config.yaml
n_layer: 12
d_model: 256
n_head: 4
n_kv_head: 2
head_dim: 64
d_mlp: 704
vocab_size: 1265
activation: "swiglu"
norm: "rmsnorm"
norm_place: "out"
norm_eps: 1e-05
positions: "rope"
rope_base: 10000.0
rope_fraction: 1.0
qk_norm: true
attn_scale: 0.125
bias: "none"
tie_embeddings: false
parallel_block: false
init: "trunc"
init_std_qkv: 0.0183
init_std_o: 0.00374
init_std_up: 0.0183
init_std_down: 0.00226
optimizer: "cautious_adamw"
lr: 0.00124
lr_mult_up: 0.798
beta1: 0.95
beta2: 0.98
lr_head: 0.0033
warmup_steps: 358
schedule: "cos"
final_lr_fraction: 0.1
batch_tokens: 16384
seq_len: 384
doc_mask: true
train_tokens: 187700000
steps: 11457
dataset: "wikipedia_en"
MLP neurons of a small language model. Each row is named by its layer, matrix (gate and up: input weights) and neuron, and shows model dimensions 0-127. Each number is 500 + 25 x the weight over its row's rms, rounded and kept within 0 to 999. Numbers have three digits each. A neuron's up and down rows have the sign that makes its largest values positive.
A block is one neuron, or neurons of one layer that tend to fire together. Before each block is what it responds to, as a language model described it from the Wikipedia text at the highest values.

Table cell separators. Pipe characters that divide cells in flattened Wikipedia tables, mainly right after a name or title cell mid-row (filmographies, track lists, rosters: "Adam |", "Phil Collins |"), and rarely semicolons in similar lists.
L7.gate35:512490472534490533473518554525533482549484500466499517494514523506529486503483503491529469494456531495500500513498514514540472463520515479513518452574505507504492536460466525480454491474511483503517529532465459503545472508515503518500472482480515438505494541467523483451470462526504504528500490484512496520502478546535459480452525529494474484491468527486479485470481480492490503490514
L7.up35:502522477545530525517510582500486472507523509485538511483483494507520467539464463485522445507448501542512478497453453478508461488500521505509525522519535528471461514472509477477510525506514512480496499554515474512535470524497501517503473506494515488472530556487494487442463491510497515535475495483503493464493458512495511486521493502476461494481500515496442493533471527507523480498522
L7.gate67:490517448529459461480514521553542500537512459457498472496495496493516502471477507509485525496468546497530509540487498493522498517490506454503528472526498535474501501462463466486476463513498469508546496494538486484556501488479495516494516576497481487519481514499475496531537469495509465508494538455511461489511503521487489504478523445484514498458510514516506492492481495489496496504501
L7.up67:482506470525492508506512494523479468520472492468520504529490513491505495530449488490521489542536530502526504508495544475505509461505528533468512486486515512432483488480475498486526488490519485489539438519519468514523480495479509509526509541485485545548526512501479492439485431494575494516491514475499484504520498503492508478483531457473471487479511518542486487527545464487476508472474
L7.gate144:537506489535405503493523500553530475521538498493500506502519529467494476516491476495491459503498513500501501506476500494512500492505534510478461462554458483488490494466461487477521535498507522522518508483495447490495490485493514549525523493478482466502482481466574488454541474503527530462481498485513495517524520528482503466454496499500511498463519514479480501461457485463507509527498
L7.up144:535473502500457548492524498510526500515517485505529496499522529468519455548482492504496464514487520496469508502486505474501474484536508501498477469495493482474481536479491467472511544477508475483497498468511440530474504536479513534523475471468488496524494474457521508441513479515541526492455483483517459512540483511515518457483487511511495500435521524484489565495463495459469472530503
L7.gate230:496481499490454496499512502498523488518501476482507497517515538480553489536502464485499465468500527522474451506454539506537508480525537497537528460551496492470493510447499475496445512502506472515447526515476466468527504555491486501515519500515506444491484493467530482456522502489503478498530464491471492495520481530490527473470526460514489482491499503524500483491503502517466506553513
L7.up230:523503489492486517533530510508484492513475523524467512499474494518531471533478485450534462492502510538473532510500514480541465471486516478491549466564522527478470522455508482468476525486519493532454500521474464463529508510539512507547484510511537455486515494480528502477493498513483483486543481462479523475548471534539528481498517467489470466491456524537508477544468488518506509470504

Table and list field separators. Column delimiters, mostly pipes, plus colons, slashes, dashes or semicolons, closing a filled cell in tables or lists (e.g., 2–1 |, Phil Collins |, 1996:).
L9.gate138:520519519517466479504543512503545502499510517470480480499510597506519504489511501493491496462521521495490493487489520520533527495479493499510495482511473474501517530460449481480463540494491464527524492485526512501487495513481483525503529531466428508481497495499480504486529486535532513476511437508520476572496529492507512484469487526454537510490506510473490480479489493484533515539487
L9.up138:473506505545490509524551468464513462539454539508446501477494531498520522532481503507510503513512525536518512463511555459478441526470473464517531456487531519504473496455506484486472483495508494476509486498527490496501537498475490524533463501543491528531498497488471523512502474500507449466507496478521498519518518495499498455523505518492531477454495517496471476514497498497510492480466
L9.gate167:489492520540467501490505480498496484471470515512500497544500538566520506497496523515482463506474539502504461487487507482532488514486499500508463476512466484484490498524486495469456516514504452457517493483477514485490473553515536520505509481461511496525493472435528508499519504526520488496510479489472469489528495489463522485467499535523507478517500548493496467476472487448481497516507
L9.up167:532491471472492494514528473445531524512499516529510494502504458494526482494471465500492454517511495575476481493465502477468518521490492523491523474498497538499480519503514501501511503463481486528484502466556507481491505503546503527553514517493502456473510497514446493493536461486469482428511500474528504483536506490531498472502485520533509443499474543527466495560480490504509499513519
L9.gate304:522492493512474512501551513526521500516539473505492482506489531497480511532511527484481520503485518493527498547521481515527537448463490494490473479514454482518519550489462475467512552559503531499509482457502476469499480520507502505507491525498499487510525502502534511498543464539505490518535485479434484521544516498488513506447521452522553500474491497497485499479487519489506510489485
L9.up304:479500498460450497523541501528549498489494525504476506505508513529509535500492469505513503522487507518483491493538524493530506470491491452483468450526471497520495525452445502468486524479484527505507470480520505495471518534511507540528509517462507459519512468476485507498522484536506494475492451481502530510534511523467497492473517490537540481472516519491504518487467505469496492510503
L9.gate480:539513496514487544463516497466498535503476460505476522533487508500546522481515514486516529478468488482511530550539488514516522430496516510502479468542490468508523482507453444467500506490468485476485504504483467496542504520487476542515500494476510512480508506483531488496473510545512494493523501436460520511543519524495457501466550452506526481482518521546516536483511513514491489497534
L9.up480:499541450494468515506521454467490519494496510523508496479466464512452510513531480494500509478463490491491499502477500494486516491529494503494510508521452508466509481463480471486508509519542535472500506527470489524523525495511480479510495511519512515525532478513475528502552491467499503464501486469479563426551535473534523466533494496511486448477484513499483529515513503541503477510524
L9.gate580:527466475532475471508492471490539491471521457520489511508539545468500545495558522480495481510505527502457478514521501496509494506520475485514526471519501485488511529486493496518496517514418486495491449507487523484552463551523481549506467500499529430469461498468533483496501493531503487482506499482500517499527483524506463506486461460526536509502516499452511455434535485458507479536489
L9.up580:525479456525501490539533508454502494495508485522495520481500512483527535504523497462490476516499499519474462550463531471500508489493484496521542487539510523481466510516525497487483516539476479492482491475542494475521477533524491549509466504475482451490544508468507518448490470521473468506497525473522502463540483534494500483527481448547527460467493529475513464488463457500484500474508
L9.gate597:505480482509474527491504516502525497479516509522465469536491516503515544507505509494428518468481463496469444502518511499546505497506478522485509483549505526524501530482451475505471542503486485518503482457503487500515493525491505507480467501453482476500517499497465483517508496505512508503525470486442463541531547484443459487501499473538522473475529517475548490474526523484462505512541
L9.up597:492489516519475521488491525499508505486491499485488494524480507446562536510500471468451547488509503495512473528513540510533539509518488498484500478520526487516501528468458470541482539503485515501484535445525517529516484540508479520491499509475480467478526519518488490521490510491535497499508507479449469515460478502452466489500511496488489477499523507467528499483518547468512470543517
L9.gate600:473487475491524508511514498513509469504518540486466509492482516514485519542504561490488470481482498507476486518480488503556481508554527497511495469516465471487521504466480521471505556488525482485510496497495493489506516491521520503472525480475489501462485498477483504483474480495500506501514448488461527552536460502522449470450481547544516498499516513496488467500491543492562525533480
L9.up600:486539475491475524440508555452484491520490500479475480510463503542505454455526543518484538489470501518519458498503497500534533463521489495513481480487497504511499516460521479479494508459526426499504510514473488563486490538550527502537497479471522525537460526463510488528557510487456498491452499512520487495475498475490486497487498498463528486492457501451485502489494506459491497465526
L9.gate692:523471455434475512481463512449551543530485455511518472530509531495523534485500502480464520518451502523495482499500483511499502489496536490514486482509458491483516554498476471472504512469478481506507486469487511513477437499488508533459458488508470475494495517481444490490495519485511491540540507495484487503538556503475497477463516515499514448459493502499471508474512549478478472518507
L9.up692:516510516461489535458476483443525512513498450517527501537498520509527522465495494487449486559466506495494474508532452498529500488485507501527474493523472520480487515487450447483476516518511478495493491463490512516515463544499529556448466502464499477513508514489444501463519506481494486528493494503465493510543506462447501476514545510510520474487509507474477510498518552497474451508543

Clause-opener boundary. Last token of a sentence-opening date phrase, adverbial clause or section heading, just before the main text: the comma in "On December 1,", the last digit in "In 1996", the closing "==" in "==Products==".
L9.gate134:489476526493485513453480522478485539470489440488498519538471518525503524448504516495490490560466515511511478475477484512504467471522528481470468480533483499496519553511519492509489513452487499507502518465494502517478475509486496521515494514456542474516494506466504480499516519495507490512484519524518493503504498509503478517459521485514480512489422534477509476458518479518474524518499
L9.up134:500492560535457477480468522525488512526506527482506534475536540521525514528488463506534487461491555493530495553514496486493483566514504448522479472503489489519507478496453569501490491496497484497530481486481535508491492485520503471537490466489464520485497481468516525490482488523532549511525551491521468513509496463483502452497524512457541518512532502532511514486503530509499485503465
L9.gate198:518485511495533530471526521500543591497490494486495462517533477471555481511494527510482529505477494495541475495496495508515505462500488469485488519527485504495507498490484474497476494447481500459513511423462469511519511504528483489496503530490527528513550514470495452499519500507542484536531520500502503503498501520447508498497512498486476485490470508505531503513570477507487494528491
L9.up198:489500542525517530470509489521505508474500504468570506513461510495487475454521489479487551471464504484498459461504520507497509509484471512468494569486492539475504478511532510511487518475500498520508500485470491515488511527500497515500497544491567497453517483438535486514547528489499492490500534524504528534559533489486496528508506499495507520506519510526518514501566489493558467513473
L9.gate238:529467484517460486512490488518531516466550466484515517522507517540506516471521545478497510497450544459503504535531506530517519471487468496492509537541478529494521531497493515481449538504498517510521507433502522529504449510505512503486486486496503489514487536495495467486529499526485483533523481508484489570472496530557501458481457522488550563527496483491522501490535507538516501499485
L9.up238:494517516498500493521466483498483488487494533529505484469464451512456482492458495494519522477493523495525491512488497456492502527459443502524519546478557539490451488519527494504448536507544527501490513480522516499494510529502526524487475495510532515497519510519493489462520480472464466516501524511514520515452510504500535476554487535504489518503490516527458530543474494544509498452498
L9.gate348:517481480525497503499473491522501497466495479485526499527458489550496501443523470523525463500447494512510485532493444494503467539470482471476486529499461502458518500492488513475465514503512529512496459493484528551532498532479484509479518523515540477489508496455517525514531531553504514473473512546525504472520482489492520505496503513462531509560490493477467495464528479494551500548508
L9.up348:468524492529554499525481475487506501477507523515528534503471486500467486446498529474475542526469495492524490535472473485529479530490508501497535524473507501474490488511476511458471516502541493471504461478490529532534484493493473514497501510500527531490526519516514507472551544570494535501488534482524471498509513500462508481515538520463505490510531517498497516520526476534496488481516
L9.gate518:488497473513503513446489529494481507478447491529554523537503521536489466484504471515483473561449524494484536491477481527534509483501535477540549488526498499505515529467471509480500517473453485486528490462446511489476507529492541512521487514503494478550472491500490472453482507503499504477458506478477498490477486516470494467498511503436476467557540510512484468516516482479514484508508
L9.up518:446505475504497464495510559480517476491474556483492521472475517494519491502485512484488489473500464470527507516476486468480479519499482570476473487543506454470490508492492499510497505518538504459497520525518517494516478482516498490457505484517467478462545546528524482522526532506455506506495557475504453501503484519471476469496558495503490506477534527517537428499503566536464518504485
L9.gate533:504512506498497519495530478493474496490524474471516508535544537537515507496508493537476501485484538475493482527543483496542489486517478520486457480501459447511523505531531508475511542521486492483514472475490485551494529539482471525521487523478498515481528488468508488545531484547522509494485545500512508488477512525528497498454481504501519526559490508496505544528530523462493464532505
L9.up533:506538510497501510570493507505473477521529529461507516473500504489501454485488479463533510471533496483543500505501502480511460512513461504472458536510511488443494508525535519498549563528527512481492493523508510531465514482523487518473513472504485538485530458503495526550495463506468519508479557522562540475458515498540486504508518490479507508510524515519480507551470491478530488498464
L9.gate585:528512528527491464473509503523504496447534501448499495514514491481459514505545534496493527500488558454513476519482445508509486507510457504475498516549475460494527500470462488502503470506490516478520513485440453490517483506475486496514501520521489503520494508504462502482511465492508505490525450596491539515487502499528501500502487510488448521535504503496489499457503479502513493493480
L9.up585:521488511510494495487551493507511498485512484492517473515483484437531490487477531455484506496502491462511457518461459515514490517507450540468485536515500481477489501487506485493535523482476509455527539461505463517504484475519485495562483515523501484485523491546483501516533473489514466464541499562485475495489493485507483519499505501514495506515503510525498496514521495508524465478496
L9.gate602:506512466515467507488520544470582498509490502502479490523517504515502513529535528508507479472474459504469527515523509505509492506537498523502497477509498501491519518459467535497460466460507509517523530493443474491532489465539478532515521545479494499480521545466477475480538481505510526544501508516503470525493501509467503483482511502455515476463488504474534478450475522552528504494514
L9.up602:505530492501487502479484523488544486510475502529502523515516478495510507499499529511493499468462501496468519523521475498524497509521538510497524459516517528477492509461466526508444439450507495482505525499473472488556535462554494540544539546466504485501526483464474452496544501494541481503510520511527471498454506491485487504466469493452496484467487502463519468499499537508532523478503

Cell and list-item boundaries. Separators right after a name or entry inside tables and lists, mostly table pipes, plus commas, semicolons, line breaks and months in dates.
L3.gate209:528504476546484501487501562517489485501484487489486492512499535533493468533509517530481533452549511492477461502438521477516490523496530540519485475546483479476546492479519511507515484487463514521487493489471476524489505537528491510503536524477475465561526511529484505450476507503498481500493524467522469498521509492490514491525524472523570509496491544530526477505562550498503510520476
L3.up209:481475484538508512499494495485558525504464514442507473488470461524496506474442465479491511519442516469528428553488510467560487483495469491514491486507547487538493506497471504450526536488502536498526449440524501480497485522489482521481513511483526509513512486508527477517509480458468546529502520486513494496516509500496504488475465526491507484496552514523542497497480498507492465486476
L3.gate585:540524480483450500494549518460512490541508460564456483546497530487510511516486520515517462460459507438527543521436451477496473482499512528540500515516489473552518529502522480501489513451508521467520524477487485543521472509524452521473527509491497547556458532476526479478495485503541519504509542461544496519549522526539469515449509481476489504513485509520495503499498505523509483533472
L3.up585:487494470487499521521525477479525536464503505470480507486493498483496461474460501472475469521496467468475458485478514477491468491491486534473492474505470496477512549491483498466539511422525521502495498449483493542486500507498530504502502517446519500518519493483504515541514472515483544486474532514510474484512493487501501519499520504510462478520495515518494496474513472531501481491474

Year final digit. The last digit of four-digit years, split off as its own token, in dates, lifespans and ranges such as 194'3', 1801 to 182'5', 199'5'.
L3.gate375:558496470489514472482477520541522526494476523462497470517499465471488472495497524469491499451468520502479505494501534486495495513501461494474503480484478477521507511458503495536521541484480472540490505497478503507492494533514503531534477490518539475544460504489486515496447500522504470461513493479485529490493532517471552512527485514473524503558446503517537463529533513511525494494510
L3.up375:477534503523504473526493473512478484487495480496461490491496486483481485488519510532509515570476477524500506462495503515503508495503507570522482499485464468518513472515487523477514500509538503523524513475462549519455500488538510507539528474504542531507486539523491506450506530505504454476542493568472516524546511501480475507511473519471504478460518478524472490527486511465494475488473
L3.gate657:529521453491552474509508548492515510491495498461473471517516513477467527512503516467463452459474508505531487512507447550529476495511526524474517480513491470500520484560459542468451472491502495515490521491467484523495477463511479530492471504532520478526498533504479493498470481478514492496526518480477491493511543526490464540488474469496491517513492514457502507499547540517505527527467
L3.up657:507476479496504549507455507508501467469502505492515487523504519526472483487565498523488531491545547527479469510524535472530486496525450499501492526499456477470505490467512520545543524504489545501494461527472506536542528542454491480497464495548515496456474546508515508536489496503528495517512478469504494506523514495503480536504466509502518524492522492498511488486483488498532526519489

Year second digit. The second digit of four-digit years, mostly the 0 in 20xx (2009, 2014), rarely the 9 in 19xx, in dates, tables and career lists.
L3.gate141:524545489487463468431504485478496479514551483502459497517496501500526501536505510527501432472486503515532522487479470522507482507459531481503513519473501485528536468503522557513470509483510486490519520511487521467500503544515469502534462539527536518515505544502514518479534529478498487562509483448510484535513536493510533530503496502514538515533500472520551478519505527498541467513534
L3.up141:532498487481539503472509493492543536498509457487479510512475511479498484510527486521504512473501496484493484516479495482519521519463468493475522478526477492481484529487474526490522531506489512488503464499498511520519527500514501542504503545466471497467518479541462511481495475481488560541493528494509452516477478508449510499490464543498488474427506539467548515484493480531512522482541
L3.gate202:487500483507495490472496533496520556481515493516496499495525523577563516532501497516490486500496529498516496512466478527502532474540504483486488488489484524511520504503499506457516512475449471518546443499510481488498494502511507536512485532496465456543476513492463490495507509520538514512503480498497456517501484503459467513482520464470539491516467498508560462545520510482503499543510
L3.up202:512514487484518495421509528497547516514482509527491445499539478510488497442515517533476449532454476478479486521536531497501485493494491521482486515499489513530498462500501531489513489528507521534515520476498450500498469505527484520542488501507462463492513522524499487531482498494475572526507486485463503489502515481453500515495471548469511500467526498473540532521513502515500522512522

Comma after sentence-opening dates. Commas ending a sentence-initial date or introductory phrase, mostly after the day number, as in "On November 9, 2023", "In February 1980,", "In response,".
L7.gate110:503509490533494469470460537512535511501507478541449517528509475469508539476501501483457459506496535501512492556490473505501479546528472462518484481522511469507520554499509559512421494503507515480504537454490520484545512496470475533491490506479509523521482508512471518464517437500522488484547475520527483486475507517468505500512528514437503475516476500480493492482502501507492513497527
L7.up110:508532538502512506500479573506450527459514464453505517520477469496461576484539483472472474537516531496553518498480441477493491518509440488481540540484535473487502538495498516506456539481496524470488515499513509509542487509508498478506471515488549533521533471514479513489502451484521487512534480476544491466491510508501531505528515493466467494517462510506485481527499467523501501492443
L7.gate247:522477494533501483465501504479517534499517432481474473516499514478501530443508462484493489512465504490546465491487460484495451500498480503514472492501489451501506526531493539534460528448521490453531515479519514510460495480494506479490478505471534518529523534503488546509506460510473522491528454485511489514475489565480503485496504499474500487504492508522510487506508489488497584496492
L7.up247:486509479539491480492438503549577482533531489520474495502498488472481525477480510516537498529485484520520479543487475500482463507515458462525502483492489478471495499492462491504441457532487521485494486446482499479534503498495476533504513493499490498545488530505508514482498487469529464477504481486542521508483481506464492488495481509514518484503547494499537519505519485510487537514517
L7.gate257:496465528487520492457507503484498504496503468513468476542500516483491532487533522495484488470474485516505462537483487519509470445505549552489503496528484508495531526512494519470432534540516503479458492483470483462512451495499468517463503526522484484520494540516501508502505431491493500524542506535462514545532501558494492514471509475477484529526494497510543496457511505519499514505495
L7.up257:504518504512455530525481493511530517502541470486508476519535530500508494494504503529525481486536500457475517466541534528489544506502444487524470485506474497533517476511492493533526451471475482527493522490476473514495501560487505527491539462475494513497475460490506457499486527497512468505459483505522471509450510511520485529480490503517526515528528469466485493472532533480496516510514
L7.gate475:465514494506472469463465475496463528468524486484515530546502502505478562490482497475513486500513487522513509443492477499504477474469482503517507487509500479509513494528458512483459469464465507460542505482464503469514490479503507524453509519485547523540494543519480517490521528489515510480517484483489528487533526531499493490516500496547501496496488512464499533509534515474484542454466
L7.up475:481528483506463489513496495560519467489544509498499483464489488472496540497454451476454498530515473503529491511517521500462464482483456481478484525499490443546498477517497503526539494453480546502531518485499545521500484440497486498457495530494511487503490496535513537552518493504523483509496492479509489497484477525518542520486533514438475503489492509513484461478521505537481510480473

Separators inside numbers. Punctuation splitting a number's parts, mostly the colon in song track lengths (3:11, 4:39), plus decimal points, coordinate primes, and table digits.
L7.gate171:482500489491484478491510496473551516472499506525502465553537500428531491513524511460458459489527487464497497541518536515547503496532466497514454505528477492517518483514461529452498458513507466480463468518497503445507488509507477514505505515495487496483485509473515475430490463526497529475491526500494490521529479500457467476498492529495491503493504481480481516497504491462503477501518
L7.up171:481511525499538547458498543497504507493512506514515524476504497477526484497488503506495505489481553487484519518541505484517476508483514474528489480484466517534472497542490505483531521502496496491525502498521490509537546503499490469511486488494488525531457483508463468514479492548501512476509523471467501484468525499482465492504510511524514495488549534532512499489481532444495482484481
L7.gate201:494493474506532489511435537477510573457502484502483496497544504476529470501518500489458470488486546463476529546519511532507456482485508485514517481540442491518516499527519487484485483515412525447496568473517514486508488555504489489486441496506483519510458494510482456473498492511498531523527510458464481541518522524485496510501500478507479525513538503474472530462530536484510473510500
L7.up201:510524501519514512478442532471501509470480508515529507465505480501531450509518496512464532522459518471495525515482468483470472529510516467508541479528467506501468521508491471499517459521452533480537534470548513510508492542519507538506482492473470540502489505500458501525488528532470532530479532472452519533517462467465506476524478523504485506472537517501481539500524515463490470495492
L7.gate514:450480484506463500470502495534497491517493497480510518531512520425485500460447522482502485503544489548488490511496566520493502458487496492525469472536474487538523499552505507446477537522509493514542480493492476508479513518494498461504511498486494511551463479542486524511494497502507488508481449537487491529490508507475461530483513531480529499507511493454505519481492541456521495454510
L7.up514:516512535461534493481527515496450525497522513499520494490500497523505458492538533512527500484480481516533506434466444478498500550495527523493494489497485521501507462483476444487497519526505482491518520512521456487520480503525507512495522524484488490453508541491498514512528518483486500532488537465506503490496479489528465527496492491519498507485472515520497486474538504478522481493484
L7.gate693:481482516466463508508500476503540532481523524523499503515543484515524486495489535520501488511518479478483506457527537508552517504513522536521490484509506483535507444546503501470498481487453471487497482548493428493479473499512520489507522474526481510522513508520503449501469534529472450515493495441503510493550502507479458524442503490519515488511504504477514488478488533444505474509502
L7.up693:476488507506537555494519462486544537497532503490532507493528520494520499502485536562518476513546494478514458508498523503524518495490507507492473499502491513542472482536514493482534474519483499477517455532519458519472504499493507449473525490472460500526486514508471446548481505542480460523503503517470534483508505502484424515463505492476558528523501525524504501482508506462477496477495

Mid-number digits and separators. Interior digits and separators inside numbers, mainly the third digit of years (20-2-0, 20-2-3) and colons in track times (4:17).
L9.gate132:472455495542449497486551491473483542501492501537513470522539503518532477504486529509490520517534509517468498530559528502519490490501470473505498490532459470502541501513527528494471495520508466508500483522498454450560516514461471477513509458483466505534503487431496466522458454476499525504496495523500459493517496492501468478445474525519555475503538504501529489469503499492499539519544
L9.up132:471471506572500462506546474471478516515496499542476446493520462516482455486516552478497492464554510510509481545506510490492449486480491487466523513540489488530505503514519450502492523494526504495479456512485533466535462507545495468520491501498458472534506498479508534500456492474502516482502455489517512504512500486508492483468509549497522505514519506471530488509479531513492525506492
L9.gate177:491500450495502454503503530503516494458518484493482536484543514471482479491509540508496486484537509473517509468502517539453552497514562552493494481545444439524528501521506494493481503505507503469482482472502534508507490475494493480494554508500486474496507524485495472521495492527513528482517535499493461500480435508466480541492476488520512530517527497490493502485520493475507507500489
L9.up177:495489438486513472511505531496481494469507500520481515474508468497486472474506512488457481513546510511486507466485554497464500474504530535474511500495465493515485521535496454467471558481502518500459483447509545506502471474543495483512521493515492462499538510510454469501493484531496511452514540487487515496472488483497511469495478515505497494493529526494476503489463507476503492512488
L9.gate183:496515510528488506498472508474501510485516494516524476589574542485579505523493457512521488493537539524471510509499570511515535467540498471505473497473470469499522534448518515466500526509488452514526481484524487473476521525508478518511509498460468520525478517512475497486473506512524487524465519506467508487480465525474482492437492524462482514502513468509496516499541547488494486504513
L9.up183:474504522524484489496490478476493504503488474504520494580543503528558497479504487537536482504534522518477502502511541487517517501529462484511485456467472470507506513461531479465491506499519436471522497482516506493493514523485527506511510516474517573518513513499474514458523471484522521534460522531475514505483484517474470467477514550526490501486496520523471521530520529467479505509499
L9.gate246:496506531518512519484518506491532571532542510529500492489508522524518482491494539508471502504467470486512517502532534521492453482491491472534570475499485485464497449532488506468470502506479494480520456506485483491511485559464531514450463535494501517554469482482480469486530547526553536499502492486521501534480517489502485534506491505494500496492514471518463504498576527502520491525491
L9.up246:521501484475552493505509432517568538500472491508504528547481482479545530474487484551517490557506476445499465489536491504530504472537500524500547508508489460504506468478488500456530498476523493480486511506502444482493507530475552522543511477509514523542487517491487467516522483471515527504515527521494498509479501488465529515509498515496532492466535481542483523501570481453512499482515
L9.gate325:492483525559505524492492502451538514521518502494497503493540509535515493529504514500506484506520475526456511540492556523505464496522513515536538518498507477475513491483494489492546570517485504474507462499488486447535470541506511530480511489475486509506440539526473533503481493513500529517519494477506466548522465557539546475503521500529584457483509477513498485488505500539514468488520
L9.up325:513480518462535516501511491442504471490530463490484503454507490554521485520526493499463540497484485478503468502518490507487474550516531511469466509486501527482507500529509487447494451492503467505519514502502500513449495515501495514475449485454514473469522519468498507532527525517485538518510474530519428528486518488542483518506529495497460503454489487490475518496529528481509559487514
L9.gate510:518465454525458502513476508475528519528479531491486506538531501498532528508499500500483524587486512489498495466532527526495552484534458491466532489487489503522518478525490514489492465475473428544499448487518477489493481527518535492481495523497489475534478515482444502499533510467482555531498490469504470514478503516487510509491486536481519498545510461516539484522482501447490461500527
L9.up510:516511508487532496517512509488449479523496514497491504449532507493485490546498476509471495528488557490488494481505503482542520452486493509507461503509514511479511521511482515508574520550462564508512458512488482468476522469532481498567489475523542481462511472590540544511489515473443470516512507476472523500532533507500476480506507495531511495510526499520488494485502466498505557474526
L9.gate596:531482492520488535451484490472517558498494488495521465529542489532484540472523510519519466503490486533497543482466509569500498524481538538504476489509486501544534515452497508501466482511456510488543508479488484482484513501499492471505510530523504492511471494507466508533522541509500483537461540458520487509532505518515482516500500545507533524491527476512506499452524551452542509471528
L9.up596:543475489547502548473482496478449522482505508485532467450545454527461532487524520497509508468526521545510517482459492510479520514487524509481499513456500553526502515484503472544504465508475483496475500490507522503489569496510490460501552503525499487515513488497430485507518539482515489488466549493513527501533485467471448501541497550529495522494560495490544535501487484455510501473519
L9.gate658:530477502551508505457464571510524552481519455474531459490511527524520506489535509526479515494465533457490496513512488512466468509459514427498535504495477529485514460531467511512481511547461507475499501524498480453547501513501471484498484564517479461487504515507517491479503511517516542511498484460478512539506505502520499503480464515485511508515524482493497499502531558483542525503511
L9.up658:484552486510541444469475525489452502506522521457493481471478470521477474490524480531518528476473516460487511507504520490459487563483515484483548532465500531443501478492538516522472494500485494478526472518513511468493522495506486472517527513498514536503487465491525508478553504499478543512489495499528487518505474488554529521533486543500477493485508499545470518487523547556536471534503